config = dict(
    head_dim=32,
    qk_norm=False,
    parallel_block=True,
    init_std_qkv=0.0217,
    warmup_steps=200,
    batch_tokens=[8192, 16384, 24576],
)
MLP neurons of a small language model. Each row is named by its layer, matrix (up: input weights; down: output weights) and neuron, and shows model dimensions 32-159. Each number is 50 + 12 x the weight over its row's rms, rounded and kept within 0 to 99.
Before each neuron's rows, "fires on" lists the tokens most often at its 100 highest values on Wikipedia text that the model never trained on; "fires in" lists the words (lower case) most often at its 100 highest values on Wikipedia text that the model never trained on.

fires on: " as", " V", " sub", " new"
fires in: "as", "new"
L2.up165:59 39 56 61 27 55 60 42 55 77 52 52 61 52 46 56 41 63 44 66 56 66 58 50 66 51 43 40 64 57 36 62 36 41 62 44 72 59 54 44 43 58 39 40 61 52 33 42 55 60 44 58 37 49 50 54 46 56 45 72 32 47 36 41 52 46 56 52 59 51 57 51 54 30 52 37 57 49 50 34 65 37 36 36 37 69 67 44 45 52 50 44 58 66 58 49 49 28 55 56 63 60 37 52 37 38 18 51 47 66 50 62 29 42 65 47 43 41 32 51 73 59 52 31 45 43 69 30
L2.down165:62 45 52 40 53 53 43 45 39 56 47 52 55 60 44 57 64 17 64 45 53 46 54 51 35 53 52 49 55 65 56 45 37 57 70 39 72 65 76 35 30 30 32 77 49 49 66 66 47 74 62 49 42 28 29 46 57 43 61 09 54 58 43 59 69 56 64 60 46 58 61 51 48 43 58 48 56 34 51 31 37 52 53 56 59 57 62 56 67 52 48 48 53 51 35 52 53 62 68 47 62 43 47 55 86 38 62 36 26 42 57 43 65 46 26 59 48 41 47 47 54 58 30 75 36 56 60 48

fires on: " or", " col", " and"
fires in: "or", "and", "collection", "original"
L2.up303:74 49 66 52 51 50 70 67 28 59 40 38 87 49 42 62 48 41 53 49 46 51 53 37 54 51 55 40 33 43 55 60 39 37 48 47 64 31 57 42 43 55 48 34 69 63 37 45 44 49 49 47 37 30 55 64 64 66 59 45 51 43 45 33 40 49 67 58 59 63 46 40 59 34 36 46 47 43 43 58 51 65 66 70 68 29 47 50 42 47 60 30 54 63 33 62 48 47 60 67 51 54 38 20 65 62 48 36 58 44 48 44 48 40 35 47 65 58 61 67 57 56 24 75 24 17 42 35
L2.down303:45 59 47 59 60 47 74 50 44 57 41 58 63 44 33 45 56 59 47 50 48 54 60 45 46 30 52 54 65 66 17 49 50 40 43 46 69 40 54 52 55 49 40 29 62 54 44 38 56 39 38 64 22 41 55 45 46 57 47 60 57 62 46 28 37 51 38 57 63 34 46 40 51 66 46 40 36 46 42 50 53 72 52 52 45 56 36 44 48 40 53 50 66 44 36 53 51 57 60 47 66 60 61 52 67 37 63 56 35 49 55 39 32 52 44 45 79 53 40 69 73 67 26 56 24 39 47 53

fires on: " as"
fires in: "as"
L2.up236:50 52 52 47 60 47 41 50 58 58 49 53 46 70 26 64 28 47 55 47 70 37 18 49 49 38 55 53 35 40 37 66 42 55 66 70 53 58 68 47 54 40 59 74 49 53 51 41 50 58 50 44 41 61 39 36 74 61 54 52 38 44 35 55 46 64 49 58 47 74 78 36 59 44 53 60 55 51 60 38 55 56 56 41 51 61 79 46 50 61 36 39 52 51 49 62 50 42 37 58 44 43 46 47 46 49 34 50 59 44 40 74 59 43 51 56 55 25 66 64 66 50 61 54 58 51 79 28
L2.down236:53 50 52 45 70 55 28 52 56 71 50 54 31 54 41 53 54 36 73 49 85 32 24 31 40 52 61 65 63 33 43 47 36 65 69 81 72 45 56 38 33 46 49 60 34 44 50 43 38 47 45 44 48 34 58 56 52 66 37 49 43 56 60 60 50 57 62 47 39 56 63 60 69 47 43 61 49 60 48 43 55 52 50 37 39 63 69 32 46 42 25 42 36 60 41 49 47 51 47 75 51 35 32 32 51 41 30 58 31 73 39 50 78 53 52 57 50 37 58 55 55 64 61 67 63 59 64 41

fires on: " not", "ors", " they", "ings"
fires in: "not", "they", "receptors", "actors"
L2.up42:47 47 50 53 39 53 59 55 55 60 42 54 91 40 50 63 61 59 62 64 72 70 45 58 39 52 33 73 52 55 39 52 60 33 66 46 45 60 55 30 61 57 61 70 58 42 43 65 50 26 55 58 43 41 51 55 32 53 52 53 42 58 35 30 54 41 56 54 54 56 23 54 42 38 47 58 64 36 45 49 50 45 65 48 69 67 57 70 36 74 52 53 63 38 54 44 39 47 44 45 43 43 67 54 43 61 48 48 59 52 57 60 54 31 36 54 59 53 49 58 60 27 37 43 46 47 57 46
L2.down42:50 23 22 53 63 64 37 62 60 60 29 24 49 52 48 42 42 50 40 56 54 46 51 38 79 60 46 60 66 52 54 55 28 55 54 53 46 48 40 31 56 36 54 35 61 40 46 56 61 42 48 57 38 60 61 45 49 42 68 41 75 52 64 49 54 54 45 37 44 54 72 71 66 54 56 46 71 35 59 26 53 46 34 63 41 38 49 31 64 57 34 46 59 74 47 55 46 68 57 51 32 37 57 73 54 29 48 49 51 52 55 54 78 65 51 24 46 55 50 46 48 46 79 44 53 56 21 71

fires on: " or", " not"
fires in: "or", "not", "original"
L2.up516:48 34 52 36 28 25 45 56 46 54 44 48 61 51 31 73 48 68 72 47 60 62 63 42 64 40 46 36 38 64 47 56 46 39 60 65 51 43 62 52 50 68 40 32 51 09 29 37 30 47 55 40 53 74 56 44 43 67 69 51 68 63 39 47 34 57 49 38 62 56 26 31 49 48 57 29 59 37 52 58 48 57 58 46 46 59 53 38 48 67 36 43 45 64 25 61 52 61 56 41 53 60 62 50 69 47 49 47 47 44 44 46 44 58 83 51 58 54 29 46 66 38 40 45 65 44 80 45
L2.down516:46 26 33 43 42 63 51 37 56 52 43 49 60 62 57 44 43 61 65 55 48 59 79 54 48 37 66 55 35 37 40 37 53 32 63 58 49 74 38 55 50 46 51 51 52 43 49 49 40 37 64 52 32 47 43 31 43 67 49 53 55 66 40 48 56 59 36 41 59 68 53 43 46 55 51 35 39 57 56 49 51 61 68 45 48 64 51 65 20 56 34 62 45 50 34 46 43 52 52 73 53 61 72 55 46 29 78 36 32 39 52 41 62 36 37 61 31 54 56 35 53 33 56 52 46 36 62 35

fires on: " she", " She", " co", "ose"
fires in: "she", "he", "coach", "made"
L2.up209:48 45 42 59 54 31 62 18 58 55 45 46 58 60 61 41 50 27 53 34 35 55 43 48 48 53 57 53 58 52 65 28 49 55 50 47 30 66 41 19 47 68 73 52 64 51 55 43 47 52 55 51 49 62 60 43 41 49 57 55 57 49 26 61 52 62 54 36 56 66 51 54 52 45 56 51 52 73 60 75 32 45 45 51 39 56 47 57 40 51 62 85 62 61 56 41 50 49 57 77 53 32 29 79 48 39 61 25 35 43 49 70 69 56 49 37 45 33 36 27 48 54 62 48 56 38 41 52
L2.down209:27 16 47 38 43 64 55 59 43 52 27 47 51 45 54 38 79 67 66 44 24 57 46 27 43 42 40 60 42 39 54 61 49 57 71 74 33 47 39 48 37 63 45 51 31 52 50 40 53 49 46 55 47 56 46 53 57 80 56 37 40 59 52 59 61 44 60 47 58 57 35 42 55 46 51 63 46 67 59 66 37 70 27 45 53 24 43 51 47 53 46 51 40 62 53 40 49 47 63 51 56 57 47 55 45 81 72 35 50 58 53 68 56 72 63 44 60 49 63 53 61 37 46 50 39 50 54 46

fires on: "ater", " and", " He", "ince"
fires in: "and", "later", "theater", "water", "he"
L2.up467:21 18 42 57 36 73 38 30 67 54 33 47 40 57 51 51 54 69 54 46 46 48 62 63 42 69 49 41 36 37 50 50 53 45 68 68 64 56 23 62 50 55 59 44 57 30 54 44 45 25 57 55 57 31 47 56 42 49 40 50 52 49 42 51 57 67 55 74 44 44 52 45 55 69 51 28 39 35 54 57 56 70 47 53 36 32 51 41 69 59 46 56 38 16 61 48 62 55 32 57 59 51 66 27 57 50 46 63 60 52 35 52 52 47 48 50 40 43 82 35 38 62 64 75 62 43 35 50
L2.down467:62 63 52 63 50 28 57 44 52 65 78 21 41 39 71 59 73 62 47 55 36 54 51 43 38 40 63 32 52 48 51 50 52 72 36 61 41 37 62 63 55 62 51 55 67 52 60 44 42 47 32 75 50 36 60 47 37 35 43 42 38 49 68 62 48 48 48 49 47 58 37 33 48 40 68 55 75 69 48 48 46 42 49 32 52 75 42 23 28 39 61 34 52 52 47 45 49 69 63 49 48 58 41 51 52 47 51 47 69 39 44 70 22 43 47 59 54 50 66 54 50 53 43 43 61 36 35 47

fires on: " He", " her", " she", " he", " his", " She"
fires in: "he", "she", "her", "his", "health"
L2.up524:37 52 50 39 58 42 44 32 52 63 12 48 52 49 59 66 48 48 46 78 67 55 45 35 49 56 58 53 44 43 61 63 38 44 37 57 61 41 46 47 43 49 51 47 64 35 51 38 62 37 63 69 49 44 60 40 37 58 52 35 47 45 47 53 65 55 31 76 65 44 50 26 51 56 52 48 61 59 52 58 54 56 51 46 62 47 36 61 57 47 57 67 50 61 57 47 54 33 50 58 51 48 19 77 66 32 64 27 47 56 49 56 63 49 37 53 55 50 66 44 44 34 53 66 60 47 32 46
L2.down524:38 71 51 43 58 70 41 44 59 50 49 37 49 32 75 48 51 54 61 33 34 50 34 41 59 55 38 54 55 59 29 53 47 69 44 79 49 30 56 61 62 83 67 52 54 31 51 56 62 62 51 34 50 35 45 45 64 27 56 48 53 41 65 49 53 63 42 45 58 60 52 37 47 37 55 40 46 75 57 42 60 55 50 52 50 35 33 36 56 43 47 41 41 67 52 64 35 55 44 68 20 41 42 33 57 62 35 49 32 55 39 57 42 33 50 53 58 58 43 25 36 48 76 61 52 54 30 63

fires on: " also", " not", "ay"
fires in: "also", "not"
L2.up659:29 50 70 54 24 49 59 53 35 68 53 47 46 52 39 69 53 54 54 44 80 61 44 64 52 62 58 42 47 58 51 61 47 39 68 55 56 40 55 59 37 71 50 50 60 44 59 40 38 46 92 41 45 33 46 38 51 39 69 34 76 55 58 71 17 61 53 46 58 52 40 46 52 53 56 34 48 64 55 39 57 21 61 47 55 50 41 44 67 57 42 60 44 48 49 62 43 46 44 29 61 38 36 38 56 55 50 49 60 33 53 34 55 51 59 37 40 50 46 50 67 52 58 45 71 46 37 12
L2.down659:58 62 48 53 49 25 39 50 39 69 39 43 45 52 63 73 32 63 44 71 49 29 39 50 61 42 42 48 23 62 64 50 35 67 62 63 50 44 66 56 74 45 54 34 59 56 34 61 54 45 33 47 38 72 59 56 34 60 49 54 65 47 53 54 41 48 47 45 30 45 52 48 22 56 44 47 54 59 51 60 49 59 69 39 40 35 67 44 29 53 54 53 50 59 50 35 46 67 47 65 42 42 54 74 25 75 67 26 38 44 53 49 37 38 51 50 37 54 40 55 60 42 78 39 51 31 76 68

fires on: "ater", " res", "ore"
fires in: "later", "water", "theater", "result", "freshwater"
L2.up98:30 62 56 55 34 40 34 34 72 47 46 27 53 44 20 37 43 72 49 55 55 56 59 43 33 37 57 66 53 50 67 25 65 49 43 38 55 50 43 46 28 59 34 36 73 59 62 48 33 43 53 44 34 63 34 47 60 39 32 64 45 58 55 50 72 69 44 44 47 31 48 81 48 31 51 53 49 58 54 50 57 58 50 46 42 63 46 52 63 48 69 50 26 36 49 56 60 59 56 60 73 46 45 81 44 44 45 44 49 49 23 53 42 50 41 51 59 19 46 49 35 66 59 58 52 58 39 52
L2.down98:51 40 51 60 48 42 38 41 67 39 67 58 49 51 54 55 49 50 48 42 47 78 51 33 44 39 52 39 53 41 20 35 50 46 47 76 49 23 45 43 29 80 28 64 40 64 60 64 41 61 61 39 53 55 45 44 61 50 51 65 46 33 52 60 66 26 67 43 54 49 47 57 36 53 32 37 45 58 33 53 64 42 55 62 34 70 21 27 68 49 47 39 58 46 50 51 38 31 55 40 79 48 42 62 64 36 46 52 43 53 68 33 50 70 42 53 35 43 65 41 59 44 51 83 54 55 50 55

fires on: " or", "y", " Or", " d"
fires in: "or", "original", "order", "date", "my"
L2.up443:50 69 38 48 44 49 68 47 44 56 27 48 58 52 44 48 59 36 47 62 64 47 62 32 53 56 53 50 52 66 34 67 71 49 38 50 54 28 47 56 38 49 33 41 72 44 49 54 37 48 35 65 46 59 53 78 42 62 36 55 30 54 29 48 35 58 62 54 29 58 50 52 61 56 43 51 70 58 59 53 30 75 60 34 38 40 64 24 39 54 53 53 49 38 51 59 55 63 60 45 58 62 73 45 57 60 49 28 55 31 59 57 58 43 55 54 61 34 34 61 54 65 42 49 43 49 66 62
L2.down443:44 42 58 53 45 69 47 52 46 34 62 48 73 57 47 45 56 56 70 46 60 68 64 43 73 37 43 64 49 42 14 77 68 60 33 43 42 25 50 48 31 47 37 40 63 46 57 72 60 41 35 49 57 56 28 50 36 51 83 52 43 69 54 38 44 53 40 55 64 49 40 40 53 55 41 41 72 59 54 76 72 50 51 71 53 49 52 38 60 46 52 62 57 45 33 28 58 50 62 50 34 48 60 78 47 57 40 50 40 51 40 33 77 51 46 50 76 42 33 47 44 54 33 47 40 51 52 49